Weights of a small transformer language model: LayerNorm before each block.
MLP neurons of a small language model. Each row is named by its layer, matrix (down: output weights) and neuron, and shows model dimensions 80-143. Each number is 128 + 24 x the weight over its row's rms, rounded and kept within 0 to 255.
Before each neuron's rows, "fires before" lists the tokens most often just after its 100 highest values on Wikipedia text that the model never trained on.

fires before: "0", "5", "8", "7", "2", "3"
L6.down757 [ 87 173  81  75 141 145 120 108 116 151 129 103 140  98 110 106 133  72  99 148 118 120 142 139 122 153 220 148 117  81 110 106 110 139 114 123 126  94 127 112 132 139 137 117 157  92 128 151 128 107 171 162 105 165 162 151 132 117 104 133 118 121 129 147]

fires before: " the", "″N"
L4.down447 [156 108 116 144 147  97 153 111  91 138 128 101  95 130 142 118 121 136 113  88 133 107 151 130 126 101 178 148 113 138 124 128 115 107 125 102 156 139 142  91 118 133 171 152  80 121 124 100 131  95 102 106 155 153 148 118 152 117 128  91 118 108 104 161]

fires before: "1", "2", "0"
L10.down41 [161 113 110 145 136 115  92  93 171 144 119 131 114 152 158 144 185 109 160 108 114  84 144 163 165 125 118 147 114 138 140 147 134 151 169 113 153 124  81 147 146 136 123 136 111 130  97 127 100 123 100 162  97 188 107 149  84 101 146 132 114 125 133 116]

fires before: " |", "\n", " |\n"
L5.down34 [128 144 137 113 137 106 148 173 130  98 122 153 161 137 130 114 135 116 154 126 116 123 128 161 165 128 100 109 167 136 118 118 114 112 119 117 115 106 153 113 112 143 136 122 141 154 141 153 140 138 117 136 131  75  83 114 181 165 109 127 134 122 128 107]

fires before: "2", "1", "7", "il"
L3.down824 [109 162 102 171 130 128 152 137 142 134  80 149 114 119 127 118 158 109 109 152 116 141 140 138 147 115 138 130 165 103 142 134 131 131  63  96 136 153 106 119 149 125 119  87 150 154 158 112 132 145 149 111 132 134 149 129 189 152 141 134 131 135  98 166]

fires before: "2", "3", "6", "4"
L7.down713 [127 158 103 178 135 115 133 107 123 137 178 101 121 113 126  97  75 164 125  98 155 154 113 163 123  90 123 117 126 176 120  72 140 119 179 138 117 137 150 121 118 145 121 125 169  89 159 135 150 163 112 135 143 161 144 129  72 133 120 137 150 144 133 173]

fires before: "1", "2", ":", "9", "7", "3"
L5.down832 [142 118 154 142 104 131 124 138  99 139 113  88 124  89 140 117 141 132  95 147 143 152 140 157 112 139 104 149  97 171 137  87 122 117 140 135 126 145  93 107 116 124 128 118 113 177 108  70 124 187 114 154 135 130 105  89 126  85 128 127 131 118 113 174]

fires before: "7", "6", " place", "8", "9"
L10.down747 [114 129 116 165 165 108 121 110 158 132 138 159 172 106  98 139 155 124 134  67 153 110 183 108 135 121  97 102  93 162 151 122 142 112 122 152 125 130 127 178 118 123 114 181 106 109 131 123 179 116 113 155 140  89 128 154 125 176 128 144 143  71  88 122]

fires before: "7", "6", "2"
L8.down175 [ 77 103 141 123 159 134 154 156 117 152 117 147 112  96 154 124 121 141  87 147 100 135  96 185 141 109 150 157 129 121 151 119 126 103 130 123 158 147 117 124 118 132 130 121 129 139  94  99 121 120 160  61 157 112 139 103 127 151 136 128 130 118 144 111]

fires before: "5", "4", "6"
L7.down60 [137 139 145 106 146 140 119 148  66  77 113 143 139 143 126 139 148 167 132 134 111 145 121 101 129 139 134 150 136  76 159 146 151 114 101 111 136  98 122 133 140 135 119 120 167 125 104 100 157  86 134 146 149 149 116 162 139 103 111 113 169 149 149 151]

fires before: "9", "4", "3", "2", "8"
L7.down570 [133 149 116 128  93 103 115 144 174 122 130 120 142 133 120 106 147 115  83 158 115 166 125 131 164 100  89  91 156 140 125 116 172 123 164 114 139 146 151 125  56 134 152 138 149 128 109  89 111 153 111 147 150 153 152 147 119 102 108 116 141 128 120 176]

fires before: " the", " (", " ", " as", " a", "au"
L3.down21 [139  92 142 111 154 123 174 125 121 120 156 120 108 142  70 104 121 124 142 132 144 135 118 163 130 108 172 120 139 155 119 146 130  81 140 116 123 111 129 157 104  99 101 115 143 126 114 128 117 105  93 159 172 146 143 121 145 120 136 128 129 130 147 146]

fires before: "2", "1", "w"
L4.down528 [106 104 185 117 122 154 105 113 151 127  87 166 159 143 115 122 144  95  99 124  61 142 134 138 129 126 151 136 150 127 110 129 138 191 114 145  97 153 158 121 147 123 109 157 104 146 171 148 101 148 110 119 117 129 160 133  88 123 128 195 107 143 114  99]

fires before: "7", "8", "6", "9", "3"
L8.down603 [147 104  85 148 125 167 147 122 162 140 104 179 133 143 101 138 166 122 135 105 149  93 131 130  99 123  69 140 156 165 146 139 114 111 139 135  90 123 137  78 125 144 115 111  92 120 143 120  93 133 134 182 153  97 121  85  93 101 148 138 141 136  83 109]

fires before: "|", "0", "2"
L8.down319 [116 167 116 126 115 159 120 126 113 108 115  95 135 138 137 137  91 147 136  95 130 147 124 146 148 110  87 146 105 133 119 112 132 164 134 129 124 130 116 138 152 155 114 147 141  80 170 117 134 164 126 128 154 150 141 150 156 162  96 108 113 143 182 145]

fires before: "5", "4", "2", "3", "1", "6"
L6.down327 [112  98 124 107 138 151 136 107 131 109 109 166 135 106 130 159  85 154 197 140 106  72 155 141 158  97 130 142 121  89 138 114  95 109  89 122 146 103 138 157 133 123 152 123 131 135 133 153 119 167  81 130 155 168 116 127 123 135 130 154 138 128 105 131]

fires before: ",", "0", "3", "4", "5", "."
L7.down34 [ 96 157 125 139 149 165 169 138 120  99 104 164 138 164 142 159 106 102 137 114 175 144 139 130 106 150 108 168 137 117 130 102 120 151 145 112 157 111 117 121 182  84 144 143 151  74 114 124 119 123 128 123 143 123 118 134  77 140 150 143 133 159 110 110]

fires before: "–", ",", ".", ")", " ", ");"
L3.down554 [115 113 118 100 133 172 130  97 103 150 126 133 140 145 165 132 146 141 122 103 123 129 181 144 148 115 139 134 116 120 142 120 143 117  88 113 138 108 110 106 135 144 124 102 101 145 121 106 141 130 156 128 108  88 146 137 153 114 117 130 160 163 106 152]

fires before: "8", "7", "9"
L10.down279 [103 149 123 122 146 159 132  98 192 120 122 129 117 128 140  93 146 130 100 181 115 171 135 128 132 177  92 105 116 150 138 131 139 113 122 147 151 152 124 145 125 104 131 142 155 116 107 137 114 118 119 107 143 120 148 144 116 112 122 125 124 148 139 105]

fires before: " |", "AF", " |\n", "."
L4.down641 [165 130 150 134 156  86 120 150 139 122 105 118 102 145 143 135 175 124 137 131 124 124 128 198 121 133 141 112 115 137 148 111 133 121 123 102 118 124 116 139 130 119 117  99 107 131 110 144 128 158 121 144 131 113 158  91 101  86 106 108 165 123 133 161]

fires before: "5", "6", "7", "8", "1", "4"
L8.down124 [100  94 164 150 139 143 136 135 132 106 115 143 122 122 149 132 131 111  86 143  95 167 117 116 131 176 117 143 134 128 134 132 109 146 158 129 130 118 122 133 119 129 120 137 105 144 113  86  96 146 102 166 119 101 110  91 100 139 129 148 112 114 100 142]

fires before: " that", " the", " his"
L7.down529 [136 118 117 153 136 151 112 150 150 122 140 124 134  78 156 121 134 144 101 116 135 105 169 142 122 142 117 115 116 121 155  85 130 185 106 145 133 143 103 103 118  91 126 128 135 100  96  77 166 179 159 132 123 115  98 140 111 144 141 130 117 120 106 120]

fires before: "6", "7", "5"
L8.down484 [150 104 103 120 174 176 154 121 134 166  96 154 128 113 167 139 165 118  88 115 141 108 107 149 133 128 120 128 114 125 106 124 144 130 133 106 139 168 137 157 152 116 133 114 101 110 146 100 168 112 137 114 117 127 175 117 134  92  90 110 124 146 151 126]

fires before: " |", " ", "ai", "rich", "j"
L5.down493 [144 137 130 150 174 154 136 135 151 117  92 124 163 145 127 135 117 151 110 127 159 122 130 126 112 119 118 134 115 125 117 101 173 122 117  99 115  70 133 101 117 116 117 110 138 119 110 147 136 131 135 141 112 109 167 129  91 121 127 120  99 154 152 142]

fires before: ".", "%", " |", " (", ",", " m"
L3.down851 [139 105  96 110 153 159 158 106 138 138  87 147 103 140 158 131 105 124 146  77 102 159 145 113  92 107 153  84 150 148 129 147 147 124 108 118 155 127 160 139 144  89 145 116 127 109 152 157 167 131 139  94  90 147 134 127 137 150 158 121 133 142 109 140]

fires before: " |", ":"
L6.down586 [140 167 107 133 112 129 146 128 127  93 185 122 122 147 130 103 134 137 149 177 128 145 171 159 121 121  70 142 131 133 130 129 105 111  91 133 145 124 123 142 131 130 145 107 105 133 105 153 159  99 107 155 123 111 160 119 138 155 102 120 161 102 142  78]

fires before: "2", "1", "0", "7", "6", "8"
L4.down551 [136 172 130 120 132 118 106 151 150 125 140 162  81 179  93 102 124 115 118 191 122 140  87 152 118 161 165 120 117 135 117 109 127 164  73 126 122 153 136 125 128 129 141  87 173 140 124 108 130 127 117 111 114 127 151 107 133 127 130 113 134 123 105  95]

fires before: " ", ","
L8.down126 [117 141 138 134 104 118 166 116 143 179 110 111  73 138 131 179 151  92 114 122 144 121 167 133 122 162 142 101 118 175 128 135 140 137 144  95 111 134 155 105 135 106 113 131 129 162 144 140 129 136 142  93  85 107 142 133 143 150 129  97 140 114 115 156]

fires before: " |\n", " |", ",", ")", "."
L5.down377 [123 125 138  98 187 169 149 142 140 120  88 109 138 154 169 157 119 117 131 125 151 123 111 115 132 105 121 114 112 156 121 162 129 153 133 127 124 111 147 130 145 153 137  86 111 125 117 139 181 113 145 117 141 119 141 153 134 104 134 140 156 151 121 117]

fires before: "1", "2"
L7.down157 [135 145 164 131 150 111 149 111 158 117 143  77  73 130 157 113 116  83 144 138 126 103 124 151 136 152 152 137 124 135  88 134 113 122 120 123 107 130 164 106 137 131 123 111 131 144  79 150 105 124 103 139 118  91 112 113 137 137 118 114 116 114 104 101]

fires before: "6", "5", "7"
L10.down804 [ 90 128 157 129 152 139 128 147 138 141 138 140 119 115 133 171 137 144  74 155 138 120 119 147 126 144 127 135 132 124 161 139 148 167 118 149 150 159 120 149 148 149 107  89 156 111  74  78 104 136 172  77 112 104 163 132 165 101 129 125 128 141 129 114]

fires before: "1", "2", "5", "7", "8"
L10.down527 [126  85 124 145 150 140 102  68 123 134 141 113 134 123 123 140 131  97 119 120  84  95 134 129 138 103 163 147 120 132 156 117 140 136 141 176 147 121 128 104 141 112 153 163 129  95  82 114 115 168 136 143 117 118 103 145 122 137 132  61 117 146 137  92]

fires before: ")", " |", "1"
L10.down731 [137 131 150 124 145 138 121 117  99 112 158 105 144 124 165 129 133 166  99 138 117 127 119 105 145 144 125 142 123 133  88 156 143 142 154 141  92 133 128 102 115 129  86 105 140 141 203 153 127 143 124 136 116 139 125 116  83 149 161 150 147 108 109 122]

fires before: "0", "9", "2"
L3.down10 [ 98 157 136 141 111 150 143 102 134 127  76 181  85 165 109  92 122 104 114 148 133 136  83 141 116 104 133 108 126 122  60 118 158 166  85 114 147 148 111 155 164 123 122 135 148 106 120 114 168 153 114 162 130 100 128  93 184 161 122 115 111 182 145 120]

fires before: "0", "1", "3", "2"
L10.down427 [122 129 169 145 125 116 169 114 144 107 157 128  97 138 134 120 104 110 152 144 104 165 141 134 161 125 163 162 126 118 120 119 131 118 115 149 138 133 143 115 149 125 162 140 115 147 134 125  71 145 115 147  87 139 121 141 153 141 110 128 103 116 144  89]

fires before: "9", "8", "6", "7", "th", "1"
L7.down621 [110 141  95 154 113 117 172 156  75 124 134 126 117 129  71 116 132 146 113 145 117 123 155 115 159 147 183 137 116 119 113 119  95 114  93 122  98 116 176  87 131 149  99 141 151 131  91 126 117 153 132 124 148 158 118 108 203 180 120 108  90 120 150 154]

fires before: "9", "2", "0", "8", "6"
L8.down209 [145 141 152 113 132  88 107 145 157 131 100 110 115 139 181 125 145  61 104 144 149 124 108 150 110  75 156 116 142 136 144 140 146 124 154  90 140 152 152 152  99 155 129 134 156 147 108 145 113 126 115 102 120 171 148 180 126 122 126 173 123 203 141  92]

fires before: "0", "1", "2", "9", " "
L7.down7 [151 135 188 117 118 146 137 133 135 139 136 105 127 125 134 115  92 113 100 147  68 141 126 140 102 154 120 106 124 166 116 111 126 112 120 109 124 118 152 123 148 165 110 136 106 167 132 137 126 152 142 145 107 136 149 140 151  73 109 108 121 112 110 139]

fires before: " The", " It", " He", " This", " In", " She"
L5.down115 [126 161 132 172 165  91 133 131 136 172 134 121 147 121 114 137  97 123 124 142 114  75 148 121 155 101 146  82 103 135 125 145  62 137 132 118 165 158 111 117 146 117 159 147 154 143 126  84 121 134 102  69 119 118 152 123 137 115 168  86 165 143 144 147]

fires before: " ", " (", " |"
L6.down873 [149 113 151 139 173 101 102 131  86 134 146 124 165 101 153 115 130 131 126 155 129 110 131 148 146 108 112 120 126  77 140 128 124 112 166 122 137  63 176 155 107 127 114 173 113 101 125 133 179 142 118 121 107 140 147 119  94 114  92 134 164 106 135 102]

fires before: "2", "1", "3"
L6.down391 [156 130 118 115 150 116 117 166 131 168 120 165 116 151 111 122 141  86 101 127 144 101 157 136 118 135 159 118 128  98 120 123 128 140 121 109 106  78 130 156 119 118 122 110 172 115  61  96 139 126 118 107 114 119  88 159 120 123 122 126 164 142 160 119]

fires before: "2", "1"
L5.down409 [131 152 132 174 155  62 144 155 129 147 106 143 147 110 133 112 137 125 124 146 129 157 122 102  98 123 111 121 136 156 123 123  77 168 123 126 115 168 143 114 123 121 101 128  83  98 121 168 161 159 118  74 136 161 154 109 134 157 141 138 141 167 110 148]

fires before: " ", ","
L5.down168 [ 71  95 135 152 147 147 142 132 141 123  80 100  92 159  91 128 169 161 105 116 130 118 130 114 111 128 117 120 149 134 123  70 125 153 114 144 117 121 134 114 150 121  79 152 132 142 156 121 145 150 140 140 116 104 145 165  97 156  93 114 166  87 105 157]

fires before: " ", " June", " the", " S"
L5.down426 [152 162 112 142 105 137 131 135 136 159  90 127 136 139 154 144 106 120 143 101 147 120 111 168 149 105  88 127 137 101 103 135 151 119 128  86 139 112 103 131 162 136 148 106 129 157 123 160 141 121 148 148 117 148 137 102 106 103  92 123 131 122 107 131]

fires before: "1", "2", "7"
L3.down702 [120 177 131 158 127 133 110 144 144 129 135 143 163 154 146 153 151 107 141 135 144 110 155 155 151 104 169 136 146 114 151 108 149 125 140 116 108 155  90 211  94 134 154 135 153 141 131 147 161 154 126 130 121 124  98 124 116  89 110 142 116 123  97 107]

fires before: "4", "3", "5", "2"
L10.down44 [105  86 148 133 119  96 168 137 114 174 107 117 132 120 166 129 130 110 185 138 163 141 141 126 116 124  97  81 105 148 149 120 106 145 132 125 163 163 143 140 149 112 164 143 144 132 124 124 129 125 121 126 171 140 152 147 127 180 146  99 187  94 134  72]

fires before: "1", "9", "8", "|", "2"
L6.down469 [126 130 111 197 184 119 161 137 118 151 128 118 118 167 121 129 113 121 110 123 159 176 156 141 140 128 113 128 126 164 158 118 161 105 116 138 127  84 148 120 128 139 111 117 121 121 170 126 100 164 172 154 108 153  63 137 181 122 196  89 145 171 111 134]

fires before: "0", "6", "8", "4", "5"
L8.down865 [134 101 122  91 109 141 107 162 121  82 130 124 126 132 152 148 128 148 128 116 143 100 112 125 168 141 100 138 144 129 109 124 105 101 109 156 112 122 106 125 128 138 125 132 151  95 132  67 159 174  99 108 132 136 135 145 138  86 104 116  98 131  96 177]

fires before: " ", " the", "1", " a"
L10.down73 [143 116 145  82 108 138 140 117 160 139 132 127 172 118 104 103 132 113  91 174 139 124 122 141 132 133 183 126 137 134 127 121 109 143 126 134 123 162 119 134  91 150 154 143 156  81 127 127 139 165 156 145 146 107  86 130 143  87 134  63 114 144 107 149]

fires before: ".", ",", "s", ".\n\n", " and"
L8.down229 [132 119 139  99  93 139 146 161 159 170  85 122 131 126 131 119 119 112 136 132 132 105 126 153 153 170 166 102 146 132 109 129 138 112 155 134 178 163 139 130  80  94 119 120 112 102  88 150 101 106  96 105 107 163 108 181 108  98 171 123 139 105 142 128]

fires before: ",", "0", " |", " "
L5.down666 [127 165 185 124 141 128 132 123 144 113 103 121 120 119 160 100 132 121 148 146 138 131 106 146 109 110  99 135 140 133  98 138 159 125 115 159  57 138 132 106 157 101 126  91 180 152 172 116 160 115 175 116  98 164 127 101  92 126 125 143 116 132 158  52]

fires before: "2", "3", "6", "1", "7"
L8.down559 [132 172 112 184 156 123 105 145  82 113 119 123 116 180 115 129  86 129  78 141 154 142 162 140 121 111 133 164 121  92 112 158 160 104 131 110 119 127 106 135 183 153 134 145 147 143 153 165  80 160  84 121 111 140  95 107 122 122 127 100 134 122 130 141]

fires before: "0", "9", "5", "4"
L7.down754 [182 164 115 112 149 121 142 102 117  98 119 155  95 155 124 110  85 132 158 120 130 151 122 138 149 190 185 142 119 159 144 175 144 107 113 157 110 128 111  93  95 102 127 100 101 110  86  97 150 101 104 116 101 143 136  90 153 153 109 137 103 103 110 150]

fires before: "2", "1", "0"
L4.down227 [160 162 103 148 132 117 107 120 128 184 138 175 120 122 136 160 129 108 131 125 146 136 148  92 108 119 133 107 148 143 126 119 112 140 115 132  94 117 133  91 147 165 122  98 157 110  85 116 124 157  83  71 147 143 133 135 183 109 116 124 146 155 129  96]

fires before: "9", "4", "3", "st", "5", " of"
L10.down194 [112 138 156  68 139 122 130  96 135 139 151 138 133 124 156 107 137 121 132 152 130 105 136 126 119 172 193  94 135 121 145 117 126 122 141 128 140 173 133 132  70 152 107  97 135 103 143 132 103 110 129  95 120 155 111 164 146 131  81 140 111 107 163 121]

fires before: "3", "2", "9", "5", "8"
L10.down207 [129 143 138 151 166  99 150  91 117 119  86 133 117 101 108 139 144 111 152 142 148  73 119 118  95 150 183 160 165 103 141 183  94 155 125  95 162 115  98  95 119 140 130 107 127 109  97 118 107 100  78 149 110 122 110 144 132 110 146 134 111 110  94 143]

fires before: " It", " He", " The", " a"
L5.down693 [143 153 122  92 162 165 138 151 113 170  88 131 123 123 136  99 122  83 115 157 114 114 140 134 129 119 219 162 137 117 129 104 101 129 106  75  89 126 130 128 196 149 134 106 169 131 130 113 137 127 129 103 142 139 165 165 149 113 136 111 129 135 117 143]

fires before: " "
L6.down471 [141 137 128 121 109 131 139 167 121 113 114 150 171 105 173 122 105 134 122 153 127 128 105 158 128 101 126 100 157 157 119 144 135 118 160 108 159 135 117 137 153 190 112 143 170 146 166 116 136 117  99 154 133  94 132 145  90  95 124 100 164 101 144 121]

fires before: "0", ",", "–", "8"
L7.down26 [134 125 155 121 146 125 181 160 141 113  98 138 114 119 104  82 137 114 117 136 156  99 151 133  83 186 100 116 113 115 106 126 156 111 112 140 149 105 113 128 170  74 159  94 165 137 190 142 152 119 105  97 204 149 162 126 162 113 163 122 125 154 136 166]

fires before: " |", "1", "°N", "/km", " |\n"
L5.down88 [124 113 130 141 148 127 143 157 124 113 103 125 166 124  87  95  69 162 117 146 134 140  93 130 149 118 100 128 151 105 144 157 158 117 125 148 147 134  88 140 112 126 150  88  82 134 123 130 118 117 139 106 101  73 103  55 141 139 156 168  93 143 132 146]

fires before: " ", ",", ")", "."
L6.down895 [169 100  89 123 135 100 106 131  75 139 132 126 118 139 106 129 111 139 192 154 116 111 112 131 112  71 122 109 152 105 133 123  99  59 104 119 131 167 141  81 136 111 123 131  84 132 147 147 156 112 131 106 163 152 145 146  88 133  89 101 129 163 102  85]

fires before: "8", "9", "4"
L8.down526 [146  97  98 135 151  75 126 135 110 116 131 100 168 149 101 107 112 128 138 114 121 128 115 151 139 125 100 151  91 142 168 140 114  85 109 120 115 143 131 124 136 139 126 131 163  97 127 113 136 104  92 139  91 144 157 129 148 162 149 133 148 128 133 128]

fires before: "1", "0", "9", "8", "7", "5"
L10.down428 [ 61 129 139 131 139 122 138 106 136 124 117 118 124  89 139 107 149 139 156 106 110 127 115 167 149 122 198 120 169 131 132 125 155 133 119 122 131 143 118 115 158 167 118  83 125 124 113 126 111 125 102 164 139 176  71 118 139 119 147 157 121 117 101 106]

fires before: "|", " ", " |"
L6.down432 [125 126 122  97 149 112 139  92 141 138 153 122 123 145 133 162 113 106 153 146 142 141 124 138 115  88  81  98 144 142 105 175 107 114 115 138 108 112 140 154 160 149 127 108 129 169 133 132 144 151 135 127 163  89 135 133 135 144 143 107 154 127 141 110]

fires before: " "
L7.down598 [129 135 100 127 160 119 149 145 160 150  97 132 138 115 120 125 119 145 116 100 152 100 147 121 147  93 118 122 144 108 107 119 153 170 140 116 149 111 168  93 125 128 130 145 124 126 130 143 149 118 174 124  71 120 136 131  86 103 115  91 175 106 141 144]

fires before: ",", " |", "5", "4", ":"
L6.down395 [136 120 134 160 120 171 125 113 139 118 156 138 120 136 173 141  94 139 169 126 144  92 128 114 119 116 134 195 140 147 154 136 102 131 144 121 107 145 111 124 172 122 100 118 128 117 109 125 152 110 160 123 129 156 101 124 127 124 126 164 152 157 115 120]

fires before: "0", "1", "3", "5", "2", "4"
L5.down709 [130 152 115 112 134 157 142 146 114 124 108  84 137 114 124 118 105 140 155 150 133 117  91 100 101 112  95 109 175 122 129 148 139 126 122 104 153 140 124 145 121  91 155 129 162 126 145 132 120 130 170 129  89 163 135 113  94 178 126  83 165 134 101 125]

fires before: "0", "1", "2", " ", "9"
L5.down219 [153 160 109 105 119 165 160 118 123 144  98 158 159 127  91 133 120 158  67 127 131 114 151 147 121 127 155 121 111 171  85 144 161 146 101  92  96  87 133 135 129 151 145 156 140  76 168 118 170 163 109 151 142 148 150 124 158 128 107 123 133 157 119 124]

fires before: "0", "1", "7", "4", "8", "2"
L4.down443 [158 101 128  80 172 142  86 108 103 172 109 130 112 165  78 116 118 113 126 112 112  96 126 115 136 128 137  91 160 169 146 137 150 169 122 118 157 189 101  95 121  92 132 121 172 125 125 116 106 129 136 127  98 103 134 136 129 119 171 100 136 120 127 157]

fires before: "0", "2", "8", "3"
L5.down652 [116 164 126 144 150 139 158 142 146 149 127 115 133  98 103  88 141 126  95 139 154  73 123 157 108 153 122 124  94 142  85 100 130 111 150  89  94 103 123 122  77 146 151 145 155 121 143 129 131 137 105 137 134 115 150 130  61 154 121  81  78 114 136 120]

fires before: "1", ",", "2", "0", " |", "5"
L8.down382 [151 131 138 149 133 115 143 122 146  84 110 144 114 131 140 102 129 117  84  91 121 118 109  99  94 105 172 138  91 157 146 145 139 132 129 113 125 146 112 128 164 118 116 141 153 104 152 148 169 113  98 114  87 104 128 160 144 136 132 128 141 142 114 126]

fires before: "2", "1", "0"
L6.down113 [121 185 135 163 139 133 116 144 169 117 150 148 113 161 119 106 151 129 109 109 127 145 137 106  98 139 154 146 105 162 158 117 139 136 104 107 100 188 103 173 173 166 131 117 143 137 130 111 175 117 100 150 120 114 126 116 128 121 144 112 125 153  93 121]

fires before: "7", "8", "9"
L8.down819 [ 87 120 119  84 154 132 152 100 111 120 116 144 100 101  81 160 163 160 121 133 148 122 108 141 108 165  59 113 117  95 123 111 159 122 150 146  88 112 139 124 126 115 122 140 133 116 148  93 121 134 120  88 134 113  90 131 136 103 114 128 118 159 131 103]

fires before: "2", "1", "s", "4", "9", "8"
L4.down239 [122 128 150 155 154 134 140 114 124  90 122 153 105 145 144 142 135  71 102 108 119 125 130  78 138 113 126 148 138 139 102  87 122 134  86 133 107 129 185 128 108 108  85 155 134 168 125 134 157 151 103 121 136 120 130  89 139  95 114 128 150 152 130 133]

fires before: "9", " |", " "
L10.down703 [142 160 116 144 108  81 144 121 123 121 176 133 151 102 127 137 113 138 122 109  80  81 121 107 110 153 141 147 139 115 155  77 152 147 127 128 109 113 146 109 125 109 121 119 137 120 126 130 134 155 134 118 110 136  83 134 134 185 135  83 146 189 117  92]

fires before: "==", "===", "=", "In", " "
L3.down274 [137 121 155 107 168 136 180 157 153 137 150  92 143 139 124 109  99 106 117 122 139 150 118 138 134 115 205 109 132 111 175 126 115 103  88  90 136 153 133 154 120 108 134 131 105 131 122 121 165 133 124  98 114 116 134 117 134 123 104  90 136 134 139 117]

fires before: " ", " a"
L8.down884 [164 116 115 125 137 134 147 143  83 171 143 139 135  92  85 111  99 117 152 174 155 153 120 139 113 170 151 124 143 156 106 151 109 103 111  87  74 151 108 118 112 111 116 168 143  84 140 149 106 129 154 130  85 145 140 149 119 132 140 134 142 132  87 150]

fires before: "5", "1", "6", " |", ":", " ("
L10.down30 [101 129 104 157 146 199 136 103 156 127 104 172 104 165 111 118 169 152 104 113 122 144 124 143 175 124  80  91 114  65  94 161  97 154 115 152 115 137 131 105 127  85 106 149 153 135 140 182  87 127 161  83 130 137 153 124 120 147 139 183 129 113 163 111]

fires before: "0", "2", "1", "6", "5"
L8.down762 [100 118 153 137 171 157 110 145 132 108 136 125 125 153 104 122 143 146 115  91 156 144 116 116  88 105 172 171 100 146 141 152 130  98  98  93 140 149 115 152 150 121  97 162 180 114 177 149 143  92 150 159 110 129 152 122 146 127 108  83 135 178 131 139]

fires before: "0", " work"
L7.down151 [120 146 104 126  93 120 115 120 123 133 124 111 150 118 126 173 141 111  80 109 112 109 161 177 152 122  92 150 129 111 165 132 105 135 136 168 126 153 107  89 155 123 184 168 125 103 149 150  90 118 114 129 125 173  82 182 132 120 175 111 110 130 114 152]